Weights of a small transformer language model: 9 layers, tied embeddings.
MLP neurons of a small language model. Each row is named by its layer, matrix (up: input weights) and neuron, and shows model dimensions 426-617. Each number is 128 + 24 x the weight over its row's rms, rounded and kept within 0 to 255. Numbers have three digits each.
A block is one neuron, or neurons of one layer that tend to fire together. Before each block is what it responds to, as a language model described it from the Wikipedia text at the highest values.

Description: Auxiliary and modal verbs and contraction endings after a subject or "to", mostly have/had/has, as in I've found, had a falling out, to have been, can't, would, may.
L3.up66:146144099132150130103117134070131113103087087111187142123111118160132143135139117127160144171093111120174114143145137123130123132135153116084135166104157112122141129150146109131102134122159111146137117111088114092112109122129117129093142107110112162097143155126100104109119098115152108137114141110120155139147155135119133163103107110128101094098091098159133132154177177176119135147131145103124107179142131106129148130127100084144148133085101127135123087158120141146138104140155136152163101164121172127131130092124139129089148061131167121076105093078144147098108154126122098133
L3.up207:093153090131163113142115091121125176122121058113129147124118133096154135133127096138088116092160132138142136067144118115150109114123122131094126157132139096126142120128146167092131101143103110107125136124149097155111117124112155110142142128081137113131155111123107118156087108121147161162166146122151076145125139136134117154141109151129114150108129118160156105138153156100090145100068137110125071130180126107150111138142085116122133172143166133128146102147111137120144166134137116115136094099178105137135110111146138095122163141103179146104121095124129118057116169134156126146
L3.up348:116094126112129168105105158158138123113147130100145074164086128105106106142145169099139095119101105153132126111110171144135104087109176082125151137101096097066105125156166150157113130135098144144173143136131134140112132134102162133100093158104154108132165140137111126118131117079197178158134176154131158154137138099164151147101097136124133152166099163132157152074137111125096127069117123124116099125123090137143124105118092124137113105153154192162087107112127091132164124122143125109138119131148144189179164107115123112145124145128095126070098140165141166105087112156089168153
L3.up353:114121135134118132134137107104108156107131116135085086106127127112151144126139154126114136111120125115096133136092150138111158096161138152151115124119140070122123117109116147134157104135181140154147120195102125139083145147105110121088121117101129130131137119115166160136181101127105150145198165138121130129155137137130125132132117104126115164145128169116138123128115152123093113111131130089140098155131164144147127089153148094152119124134125158110170135096125151130126123120158130139086108121117133136141122130162104129125104114148120158124137147134149099154187100150108169118
L3.up370:080099108183142125149112110133110134148120133155143131091210121148113130109131131141076100127103131155145150106176143136104158152170122139120088119127132137097148104132148128152127101147083132109134129168123104106093113143130151128168141125136134153147174128142114115141126161170095135135117098148124174185094105131149175108117111137151112104106121183137119100111121116077086167132097136115171062103141118142144123095143138118152138134132103121115070149144159125085109124125107161166137114106105125146097164139114111114131085109134119104130107137175108134091107101128122181116
L3.up419:128124086130147135113131123126101137117147130144105110138109109149145123125136135134113099113155128128132174148139135123076143153142085177140116132154109067144127150157119150144155184129134107110123122198137110111144129132120165124087163118138155135181154125116140088116092130087111117149106160131180112124156120111089134118102133138140108096124109119126122113121107134096143132106110077168126107163139112148128159114115129156108126139116115158171110116147131134113146153151100123155167149075148121103164167111155075114144083101134140148113128106140144128158115109118080118155
L3.up799:139157162101156106098172109141074142096154097132104112153142130132140127112153071123174128152128140175154135133118121107117144135129137121108131161116085122159137115096117143137074136131116111152105155141164111129108082120129148104131126078165159130139163168118184144107144123108117107135143134121116133158130123098136177112136139194157113160139118115147152106146126120124108160118119116149142118160120101163140111153142163125133133155071156168102085093153106104171160112142123143113077102119110111135175127127102133122159125098117170116151161172112166135137123130097118105138
L3.up1213:128101079152130115126146139135088110087100150132155138144099139138157131138180121148141156108137122123109094141155147165162119116165107142109097126099147097141142062155151165145126131129106159133129151140125117106121151097132169118095166136072131147122142105142147122164140122124176113148134117139116152093154135147134111108106147127153149135132158146150114129121143106091106165120112133127098092149111148139129117123143108157157092119113061147120103091161133149138113134124138099159155120091119150150165126148145098080127138127083092078125115139160096117135126106145099142124
L3.up1809:115125117148140136113142098139136123119130116103114078147064127082136067098126131136123149129170138097150163183163102096121099077175137110094143152107154185100097127098136151105087169101106129147091091159157062131165128135138097110106087153129150102109128135130136105104130076114113121149149126138124132128104100117189093128164117097128156119103131124118128141108153131085175103130142125148145090158107148154157121133101124155112097184146123148128085173147110127144121108146150144118148105132118104159129080115128145127165121155158141116102136134148115177099094134147141151198
L3.up1816:196076131142106118085144126134096165135116114095117072134149165096102139144107126136134105135145125108133134130106100128150139114122170130128128107144141131130130095113154126124091115133167105127141121113144098152177142172105091140119084098142097166106151153100064127102140114140093178131144107128142089139188131115132083140146141145112147137137126092161164124142096102114078074124115176140150164162156125159126156151138127145129105152124135144105175122100162146112159119119135112162120110111128188143130135153123135138119157132145060136147149135108102182130125168158142128123
L3.up1989:120114128128100112146081175124168167121181099141094114127115145125142112172142143099111084169112163117151124120155110113114123155148116120111130132097076111120138147115175124106134138137146172143085118125150128159061119145156148131100120180153130132144154078132148129071154181121117156115069096126108099138112097129123102123111118107133074099116110140120110144179141105092093097137127165150133125108089098151159093131113146127123132140107130159148122121135125149134146160141138144142154167123127138138131098158070140117108117115145150117148110096143153103090118127154137114137
L3.up2336:110118144110105123109117184148141135161123111111104104058089107103137132143123117096140120132134118134135159142158146111162165142106120132171150142109114098145137145152164112118135120136146144157115080125157102131075105149103180142139157145125109094116140092133126158116120111102114116101122149128176127144092164115105114151128066099103134114124119134080143108105111154130106142131131115122115118130114146142153104122097099118083098161134121154139132117136130138122123154118171110114134130143181152155105130120124122114150169129140092151102128104126145136132121139114091171131
L3.up2398:124139171130146135097140132121145125140157102142111093147169137148096150129168120141137150095172092106124122133088192105132132126116115150104131121132119084141110120132126146144138128116125158102112143154127108121119147154108099125154081098124118119173108161119170145131089101135119110146093101116154178139120127103125126148133148147142144113128110165155110112151122151132138131163123161139125107123119123142102175121119117161120113159151140145144117167111093118137136158118124148133152128114154138135121114111079113128122181164109113108138091110147089121140112101119134098132
L3.up2441:107143136141143058161154179134126144108104077135097130097125139104134150141161133129129146107129115128136096143139106140152091153120129115131138087155155126137158142162113159120148085151154137112116125124157122108122140151099154175134132114139113105156151096123119194089155158117112093125155125127149125140168164105138121115166092109133117103149106061087133069157127098121112121109127155121146128101112146122127114120137138142141101110115140120164152119117120119123169108141166099096155104092164157133149091170141099117129114159153130141138140127133102130098105119103156122161
L3.up2529:138153106211140116128158070159119153142124107146095165140141184119102149135119142126154118128167160124112112096144140143150118111158131163141108152112153083159111072112108171142126098110111122138148142153095093120117124142145141108118151101141164138149097093061134090155085184145156110140117117158079135121158131128116138123085119188106131127130106126191069150146117157126101100157092142124139100151121136160110159102076137125142108153117125140136117138158129157161126183105116166173152087119153132170078152139156121141113154132081128106101114159145166103147146102132155133105
L3.up2542:140119126149092124114105123119107165110172109126092132096141152141062154089116111126148145135119143163137189116110147128127147131139091119148112140144161120162106148126131093110109103102158105121115134113127096145124144189124123125152111134112097180114127085062127134138083146148092151187097093121118134134113132137107184139180096148129115152141104149149096150169096086137122129116125128099146102069120124153163169161100083121163145104136129129128113081129116154149149162164166132091132105123166146144146149133138096147146107113150144177141106150185145186144142123140143117108

Description: The first = of a Wikipedia section heading after a blank line, e.g. ==Early life==, ===International===; also paragraph-break newlines.
L3.up229:121153156120128167115156062142073139141115130111144145114088156132107104154161121101121124105130115135110137122094128135083171138134118095184114120079158123143155119147110148134133112113102124139127128144122143090105175156144121154141163179119116110135101142124113168113120138145157122182103144106116155140119105127119099122122123132118150135104166143085180163141138120129057131143166106135142134139114165134147122153127103164110138127154163106119155109148132177157088142113151094106126150126124139129117241135126102139102118119171109085174151112140135147106076148107139121138
L3.up288:122117130157117154104152135114107156133127122148152135112147113165139136138152128157144121121136138148112123091121158148105128176152134126118099109104088121138166146152106142123100130147120145137114145127163126132146165138139146171133147134148155129147114110136106193156105115094148131148106131132156136119084145153145104120080162100115113114107128111124151121105123116168091110141162134133112163140113144127187136154108147154092123115103141097145086129141111103124086100137149148088148144079145061113138159135132084143121099172156149095104106148147115146157111124098113149180
L3.up297:127134154137123135125147147131106155133152155120164104129116111130155099142148105116081152162144130100141132134081174131108201122126145103126153140125136091105151109147117137124121123187163144144134158118130105144123132134116130149121114135118142133138146129145142186150103161174140113114101122145161134132121112145158093180120137104125112124087135083161176162103125110114090138082134120114143136125096124130159148100099140171116101147125135190146152102104094112162123129105096166118130135091178135088133164177120114127165073094130124102085133156153122209122135123125151130111
L3.up445:083144168160161141140161118097118164138145135140116118117134132109160087097108108138157122149150124152098142092113137140119155151157130093170084122064109135149137149166136138111098115157129110125086168139134148106108183081119157131089162168120138085108149136118104063129117132120131124149096105138163137111094101138104099139072146161091134092112126125137118124096126119177141126173152154111158158145082094117138141181124112139095125103141109098137138127117115155168094132130093121107147167100131131120138142153156101125131107148150130092099146139164136155130143142064070123131
L3.up540:109110137121172160128150105117103135138148115136187098116137135110126115135128137147134136119080144132084135098137152132091140152154135105139158102097096114145095145201111171087143152102127127134090169167138135145148118100153126140126155142179128078037143119116127139137126078107108155134139144145167110122121118124116129154092182096092094135098101143143112126082149134153122110122113142086174156118121120139160109124117150108073125157063127128126152157120121130129136125152088115100113142126181111126136116176172136127134157133133103127117106110144143130129127155097117157096
L3.up804:144136131154122125155142110139101142129138101135138113157125086105099162148151127135141145120135103127117110117122122139100098146091180101181102134148142074131150116152106145142095145170099103118079171167150124171105107101131127102120155134110079132126104121122119150130149110086129120140109145093142186091155122108099094161105122144140122124127124111145117116122098129148094124137119083138114120151162138130111109154150152150091184123118111120137136135157105104122115105118132126169105116118150092120155111151113084138154147106160125095109132125136122176125094109118142127134
L3.up966:107149125142141153124123131094092142123142129110086085076123116115166141140153173133149138126125135136121136131125101138086171131151137135139093152112061092139161128136120157180095127112123140087186126207130092100113132143134125184166161128165111102063156167135148205100136101129131115142099131124108089163108110112116137113099146104101093092078101112153151103134118124139104070125154152133147123129155166142151115122110158135091161142113151144097107164131109155134081126129130114127116156125175136131151112126122161114128085122102119148154119141129166101136108111100136143147
L3.up993:112134153150172147137126122130129134110133132164174151111153106091150104150097100116122150119121136131149091122129119118114154126140145144165091146132115116113136163116119150169132119134169099123098118158143146141112181120139117135114120121128130099119093116135147119110120136097154141144127145103149158116118109139147127149104164116135146146113129124152175133089135103171136105143153136091107142151134130181176115143150148182062145115107151135121117167123150163147115103151118168150129114080178135107116119095139161111125140097148121094109153110145107167133125137131114120096
L3.up1006:130172112134154152093142078127137107127147132147090095147097162103116107158116129126135133142142098127079117114135119120150136150148124097114130083124091142120144154202130126156125114162115123075081104177114163088146146097160133190083145149098126107112096140101140108111168154146161115106113186116111135077113085134146103147153141147154133158094088146137127142134143147130125147170160141102138138153103115148146115176140124116110134137126145117158114119128108125181143093113134089106164134128174121148119180118099131146152127113097172124106091102153138123125156155162113099126
L3.up1184:136169133149121131119148137123149086130186112118168147109102145146125087132114109120143119117145129123117156105117127144104138183165100143122146126120104141107145141163080159118144125128117133122140160178123179151129141157111149163119178124138142105136076123173139192147138137131117154142107145099162126100153154157133108100114162121144143130138139145151113117082139166111147144099119132087119120129145103130137069153134122121114128123113136138111130100121114127135124124135115153100125134106096113119130156164155122115134127082161104138098151128184118143097136147111125175102
L3.up1257:090145139123133162113155116106093149158084138109125135146129090157115118124106100143118136114119092120091131145110144133102129168122149109155080099085112143127133143113128129108120118121131151121153144143153139182128151128095119136091114156140137157124115116124153134121151123154106128136127131100140104120113183140128134153120162103128151099151094129121125113095115136161140149130104132039096124143157130147165092121108145141138116175108128117169148155138143132165112133108086098112186139123090134085130147175146124168122129102115147133112111079120141109122140127075106122130
L3.up1633:117170132124148158143137159140131123176122094149150090115140120051139110138137128104131139157132119164130108151128131152136095163102138104103180131142080155172110109126084130133099100128140109120172174151172127172184129139183133098112130158149126081121138078095117130137099127083105097102113160115136142126084157129088132160104099135126122103119138141175156089157113149141110111143129129119131096155129136085150085152098152152122100126119163119079077149130172148131108162135091089095143114115162176106129147127126088116128089110108120105081157146139095125122121140179149176088
L3.up1735:124097134175129121124107120110100113145136130173153145088124122140151074150115092116134071153113084134113105091139147135099146172151177130126128124107086108129166153155097146091135107106145141151108103169137125101175142129121159175124185163131140090127085153146114202140150151144125143150120141128127158128121096152126109117087148136148161137116093116128155151100130186160122157101149120152149142178140158154154163141115120148108105137125165145157138122089123103156118130083097136116145133098148112105138101172184111111160128154116109072146150132132139151122129099123140158120
L3.up1742:123148133153166157128159115142114142119096120146146143100148141097156122192152113129120121133146117141106085089131145152117151170196149122174123145130085143133130137146112132134126153158132153131122115133102145140114167160135105135104121191132127101132117139159126132120103169113131132124120126151119120138105117116156122140080196123103129119111115136129168144089132140159088104151153118114139158145128162127173123139131149105111097097138121117124168153097118121143084105119125143131142160105150110135105150131181091115139145106103147129136147131128137148125128128112124156123
L3.up1786:132124170126158155145110096116127148110130102097146125102133160100167089117139085154160132144153073134091146167122156144148139119185146130114102145129040124115158109140083122147082081156166146137103119117144152111142108092132147155153148145094147119107103154134086183149131125110124153147145112185105138146148134146114137154081154147152136123106146118136178094122123138150096149153144171101099143162123129166110165153100153126108157099149158126126132118112107097119128143147114114098147132117146091127170171125137090133192100075138163129085112128138129171152099164126127124123
L3.up2067:138153160124162123105135131125102093118171099150166127098113116167127099151140070149129130124129108079134118122065108112127160113107157126107121170125110135133139167135121183149136117136134175167141163164149152134130132148121132144100166167150146133175102132113127210116111105091124121144129149148090143141118129113169077152098124116074095147102104122117161143092101143127129153124156119143099120131116134129162118183138129155124175124121121162136147159102137134147078111127124148147132162112177091137143143100185141112105139083120138075104125133130121126147132118126129147106

Description: Apostrophes and opening quotation marks or parentheses inserted mid-sentence after a noun or verb, e.g. Christie's, Alex's, "was "great", "tower's".
L5.up280:139172140151128134139106137097104172152125092114115167165123116104146120109118130098145139145141118131154169115167156129148089154133074113133088069112140082144098116139125131121082102131123142105144160146129151133072137111141122120146118183159127136105143139075108142138170131139150136183130129166140095124174129141134150143136139136143104138130154139155116176120156134109097140113101112131154095117103140139094099093116143144130143098171153180175113118151134122138108103093118134163131151121112152151128102151122137127138109091096076134177104157096118123165101119130142127152
L5.up1757:103123140108124173143155180124109125130117125108134120139122142159135140112117143095115107093111115139109095101165142119125145139144125111146135138108101201123148169151148183120131125120150143091127124145103153135107092131212127114122114145135096126136083102135061155094130109091132134162133108095111095109136143124107123125124136100116122120119094142081182092116173158133131121123149117140128127163150142144145131142118090128119115157147166122104148142102128127105156116135104129101126121118107150169105189096150124086134149179155118122144104112133110149180145085103141099142
L5.up2109:068162087199177113098170154150165117131138075169088118131094136180101094086088145144156125120081137123092136106130156135143101096169163164127136097149144124172078113147124104149129149179120157142104135123121133162115129101182102087174119121120119104103161142113126119115119126150176078131119131114156121160123136123142154122127157101125128148119131161110166113090128166117112097129176080115111109125178118118146145133120148131144134116118173148142149144129098089115125144148123149125139137138146164113162126150117128108089142123137106148138116148108112064133131124100153102123
L5.up2238:106135090132105117132148149149153146143125144145102118160106103113103132114115145141107102113149123179111140130182160117132072154129126120129122127131065139127121141113136122108119132119122148111132123119087073137145101148153120130097136146118101088111113115110096115161085172112119131116115124138127115147097156135139106084118187137096105154149067137101165144128127127087105113153136124117156118143149082142142119101118118147146145094137136096137148142104125127125140082142136175113078122119143161105098168101165143112104183123140145133107079109109128136118062099158145115135

Description: Fires on have, has, had, usually as perfect auxiliaries before been or a participle ("had attracted", "has happened"), sometimes meaning possess.
L5.up567:112142111102117127131074121071126134125135115112139113134117114173132119163093156122109162125118117138094155133134143143133122091109132193140159128135134085107136132075126114129089129189136142114173102137144083092095102122128136195161107128104128136152148152138089140104159151085151135139142092107117157124112136173118133141090160105121102082083081148157140124119114136157109156141109106117077130149131147119152170135134109171143170165133148140083144138140139138097114137132143128144108157177160141167114157114111081126143146143124137125163103146132126118085136141139126063158
L5.up921:151138115172111119086125146131175131129116130174125121142139088159119174141128114118067127140123090180110130126113118143124140136132117144148107183140109153138142163145175114119113118093102126152165180176153147143118113150134063119161128160180108138109145133133130116134126132144131128095099115096126140180116115090101143091126131105135058156101077130190100144180168139140139138175119119147119120096145107140166131125101083133103163117094137109126183163141087102106117161167119134141135145091119122137091142104151101112127147134118121140175084126122129139126152134104112164142
L5.up1071:155137104131129156153093146110148135158098116162150131189104103136078128146079152178108081108111154125139133110102177123181112095139132108107133131109102138129149152101121170139134131141104107116146091129119100154144135154117110111133150151143155136111147127142113092126118142120132124136139144151119145145105132135108162114124126196098130111148117097153127126112149156057124128153139158125136120128124156127141123127104164142134171130161136101150156085113087097119137189172145151134160095118178133151139144100147119167134104121102179131124103101107105103147112146130148094127
L5.up2035:145121142113136133121106124098129162138119153143124115079115137152131124164129145149117117173118159123174113143133172110103154161143080134128095095166146135141133145115152109164119116151157096103141140124053129151100108176095103108126087093137169129173159127168138131137094110121149129140094160188125130130096140097085120135126136177100124187104144143163151163097104152140099141146177089095097156124118077178137147123160102112133123107143138120075130169130140145123098157101126114140168149088098107121170149110163116119132125171109134072115165108117153097095141121110088108118

Description: The article a as the object opening after verbs like received, awarded, accepted in biographies (awarded a Ph.D.), plus counts like three and stray mid-word pieces.
L2.up917:130137142116110088157116100121145127105096160148131119092149127171152139080123144120144149153114128162090106091150111177140182146176139153107104120100132113116146120135141134152106131125114106139112111115102135122185142160085136114156130103089134135117166111126130129078143134149162143112100086138077119130106152142113149092123118126097124157092114090119131156134149124122165076143138116120184087101118120119126148121136146145129121129113136139152112105116178106152111085136139130117148095104119111105143105106084128084125093154146191144126081114099118119119142108142120161199

Description: Split-off first piece of a word, usually "f", right after a hyphen, quote or parenthesis, as in f(inger), solid-f(ueled), (f(MRI); sometimes other letters or " a".
L3.up85:115113155094132135140142127138124136129152159117101142151160125150119126162125162103118092122134146125094103150093104122087125101129084123164149140118148132124119130099137090068114095100120125129086136132148139073165123104139113102128108164149121154137122106059165177093115167136107106142149148141122117139132132147087122140117133093118104093139132134106114194094145112134133138127108144117120098116158088145129110116137098157158080158082155112099114089127106085099120093143126146131123108152154141121120116125134136144099132094110126125135158153102135149120145096078121117160
L3.up163:121134129107087098112134121131136119117112164157143117110125088132165132100108150093121129104152115119090138119130132132113125115107150161109115144155111117145147133088149106133094110149147110141152127149133137117166111144149117135130120142124131109119154138169158143087117145122158131138150124115151115140141134184132117077137144127131114135141144127146103110129145160094121127080112126147120126094105103139124122101105091100141141134127127155118170130108118128110106104171100145110156119097200084130171121163115113143138089166140110137175177138132137129175110162150146130117
L3.up491:127127130112106130122142081122085169110118155119137135148152138123167129126116157126104111167131129107100143174135116126102108147101152141093133115112097130100180157133089101148141128121141126125114150120130097126091122109141111143143103114157102082089132125104147146185126154113098122114123151114128126111067112079097106084150126131103160110132120149139171122164133147122151134166108163124088146164085157124134121087138138138150146116086109100113100112149138081149133143112183089131142161126115123071146161135152119154118149115151104135162123155084113093133164124107096161175
L3.up744:141133110117117147141131162106109115129117159109156145129127099164172091104138082132145105154155142140084129133077099105141145136094118129120090131092140156159152129137134172137097150099132110091151132123150118148126141140097107163147138146102105150128136158087125115164111143136109158157104144132144146141175098164096131090154116118122124158140160096112126136144106142096174141152138137104141109103133147141116169159098136131101116146144120110103128087164163153169143149097117141126146155105137157087132094165147145187118096084156155163115124132128108138116120159152131122152
L3.up753:124144153126099103138137130152142141118123156127106094150093092135108116162112078111153142159155148146163130136111153151099106151108122122160089128118120132113168134124157112138139089080106135130154132133118135141119103117132069169125115151127116154132111137135092118163141107106140155163112140148153139134119075110124156088088130130110122128172131112165097160142120116131128110131159140161096162100156077135099127106112106076130116151138109093124112127108162101151100140115181150100132143094113119089166173078131108162143115152150133117088116107143130096135122096122110131098
L3.up883:084141163109129096160106096111104157132121173166131125124135105109127131147141122133116113152139149123162110110114126102090090124115140135119128125161132118173130096142141114138114120122135132146151170122086128179107119102142132149160130128083112137125157111131142160122161165121109144134126102146112120149098141133148082104101101147140141126123144109128140156124100148071185121104142119133171126107106120165135127131063112155118103118178146138131128115127163126138136140116146147166145144161157145064163171135089157121140092129076102097111154118136136145154139151118150150120
L3.up897:138118114137102147120172129153113109102113158130128136166138126144114112172134148145126141092140143155128140106142121118108143103183115136107170107132078122115077116115159140119140092147102083107158129115139180138111143112120126127119116117113160127165130116181129094156125132089083088116088096156124146111117114125109124142120134138187087130139170140132119122131108168085085099154152118126149107170134083147114148125092151126163121128122120149105164131139106114154114136132130116137112120111091135135165117137143124125145058096149069120107140136108108121130086120104141129107
L3.up1167:089156108144104168140109111170150119078093163133109149111124130064121146106118078125096127151129140118131112142132088161124112153153124132155153122135128131119110143120083109106119155101114116129131158133159143138113105134145136147116101115172134115180199091105119179105114104073137130145130140139112106072123104131083147155127153135083129104110131133147123128065121122163112100114185120093102142129155082142144163129123166098103129150094086141160145147142125107105149128116110134105113147085143128118121132094103094144100158115138128158168135153130172093153091143099137094085
L3.up1443:120174121125162144083138116112122145142101163061137152143112165093120137099106100117117133124140140123149129125113117144132149153166125122142128138136131109121107128191115103147120118106124108156098158128100141114150109145150125124132097127122130126159163107174131137109131115123163110170128096112070119107152129111152101126149133132068129142128091134134157123127130156115148117169115123106132113143135146134129126117142191106118101145109162129114126103139099115159123075092101155142123131139111130085140106104123123063121115128093076163127133108128126133174139133138163122116
L3.up1546:143144143151113130146127077154136112146137167119120135140148117154133184101113138107131108170138099128130100131078160157137110121130138137133181134108161121094147124156103077138086143113123099096106133119134135077101153138106129151074105107129087135202079113129162132094100089114183118117119116124166116125106093128153117074146138128137140109137096136126089128119134155074100091112169122113122101033133160146127137140129123122147132092123141104087123080116194096136129103151130138120102142147082101079162163135109113082138138114171118118121121183096131091132130142131126158153
L3.up1699:148139084089121139104133136150092124121120192155120149113094103138080101101100122111111116124127105114116149104130168146071083136115125130115090177140156089102089176118119146132133156114123100119173142136156159110156094167124127144128167088129062162125112178133136185098128113090113137150087149145123136167117116135099099124120124125132110109105103131100153154128146125134108088127154115142080133138131135145115109120132139119132107122149132131105124153093130098101151110120148137137154116091126109136141154158163155156128119109141084130120166141133118187116142117127131184163
L3.up1741:132097152113106129131178091131168120108129132176121154115123119122127168121111118135107147162156062110131062143151145098104105132138161181138144130108124076145134115086140107104120082137116137145147104116131102124157126094146152174108114120114128121133168123113140127177153107145108139095162163165106152122135131121142120103114137128125149147111106133105161090102120104109096136113152171080139129105108139138115123162159125106140152094100119101143136170141127158101137117119123112139103119139076082098121165154116111121145120143103151154157126145113100104137132124125116138150
L3.up1795:084126167143102114111117143150130139128123135152094142139102146142093134173076102177122106157177102131134134139129129141098120117089094097127102150126094121149136171127133127112114119113127111126117123108147137160119138162065142154164151129111119085115162113128122185123108126112124101129152144150117142104158128119149146116161120123144111138102138084127148167118104112117105139128139107119145100165102122140107134100089119142151125094107152154094126140136168127130130180127135074125114103126149126140135136158127132113118089111145133135151169150133103140131089145117141128134
L3.up1912:078096124138112115124130170136142109127122110138127127097143086127126093160134101123148131153156114126132108154155107149148095140128149077110151130144155145096123124133148115107162167123094131183155111155110099126119108148149118154132134127129147135140126130147134142122103113118148175138106135105130085164107122134122144137094104144111129129122144134135176138164137154085129102120147154178160106125116122146136088130122148124130108145132160158093107093151151097154125126059149120153160133140124080114113127159131133153141111083175119088148108160127146142072180169113100105150
L3.up1990:144108176128095140154144100155095171165130111071138109139148176105132136143105091118113101092116092145166097122136137164126107122141165160110116141115156124147128115142146099089102111104082100116163107135103137153123093139144091156130131099105097107083147137159119172130129131125130151148075135100115115138145110129142158105131148136129108100144136146100156145120103090148100128082133148155191093129138123104143141135171148064131153100106162109074070101092096115126114124133165144139121131082121125127094133115080136102115141131140138133103086127112132159151142110091158123178
L3.up2221:081111120088114090171136153129140146122123168116071147170157155140146114102129104143128069128153148106144121072125118130108117101137145194102145109125168077139145135124104137125129123110093092137152175159158102139142123147138133190121109103140116113140143105161135133095107122145105146148109128092131112132099141152143134141125133126078138130187116149130120112074131108079133083115151116135146177121138127136154134107147162137100140114123139168160131080151116087115129119152119147103099139103139148158131104142154120100098105126120137123141108153141134130101150159129125168136

Description: The indefinite article "a" in running prose, mostly after as, is, in, or of (as a result, is a list), and occasionally a leading "A" word piece (April, Australian).
L5.up682:137099122168101137075146135128148151177111119097135138107124103128089128162132111133104088126168133080148158139119107113087094136131139138123129106144109131089093147128125154145073139153152122151120088076191108129149147129170138150145122120125124173138107124143125128142081087115160126089106101150146114111121142150191104140141124128114146144163122099144137111110138085134133127165140123130121142124163182150156134149109131099075150159119116133072109132066135159158133141113170139138121105134176128127096147125113148125172115165081177133098149154145139104141159113130107098147
L5.up827:142135143120117108105144139133132157131110126079078136096109127107068107140135112084091182118128132103134141136123172161130117189113074085124144176143119130128124176127144132108111106134102172131130144205147156120143100115117120096086116086092189146180136152149097160130129154108112128160134123142121125140132138132171091149103101151077158110064129118124134095073140120083113116104137092122123114144102135127138150103109134156147174147123104112118118135165137116114152141144143113146130137129164107123161141114163171159156125149118124146099079135123117137165106101108148118101
L5.up1473:132144148119138136132141087137086107103098136128122132114067114128140124103120117133127113164158111117117146145092097104086102111127115143148127140164142126140143084177100151091075100156172146115095146093148131124165132131132126115114089094101107060131116124113101116104112150108145097180092142108151128140117136147102119131102128154136142161151141146163148124129148188076120138130159112142126117139159114125113137125099112105140145163114130117164113127064131134135171141135126135137128117127116166122116088160066165149101128143122106127152105080133112124149077122127096128119
L5.up1738:185122143162123182134146081127149112129149119097132139130108147125127124125161097106115137140151149157142180150105140158169138167141155140164142137120129140113120102134111137144098126144122093138118121127153117115151112113143120110155132087158109107131176138119154125180170155113129149126123164132152116159111169120130099125095142119112137119125143109161125140123142121127140155117140120086152136131153158176110144108143125134135112172103158121115122112133152148148130115117156144088156133137120127130137102140129106150114097177092136134146126105094136117137115108131112174144

Description: The first = of a wiki section heading right after a blank line, opening headings like ==Playoffs== and ===Draw 9; weaker on paragraph breaks between body paragraphs.
L2.up915:117172139169149142121149102107125125105127121141134113092172095116138098113142114131154129180162129157075099079108159145100106145139134110152103112121072156120165158107107126141090109159133125150106158164142150166124116113164148122091150174158143085137129140156126165122092138137146101129097098083088131125119132105118121119088140141083111154121125131114149094093145140150121110137152141106113150151148131156142130144109134138127126129141112107127148136104121128169132142134087118124142163107175069126129187174184130141130141140163141095148149135105136139137148131086082139117

Description: Second fragments of common words split into pieces, often inside quoted song, film or book titles, such as Her-e, Wh-at, Bet-we-en, Comp-ila-tion, and the occasional I or We.
L2.up1907:094091128117162145138105145146095167098083099144094107136125148087150149134146158159129118142144117139140102107149124146138127133163136174089143138142176094093125116144122124129133119139096084120116136128155089115141124151130112142114097103130114104145112104092156134125182122166102073154121118083139124090134147147095139146165088128134129111126133129142124124124179093122082145111115136166146126128152083135144130119131167118157131141104116162144138131139121110162124094107179136172139134145092163142162113141171084093091126127165095131096101131075108119144161115105112107119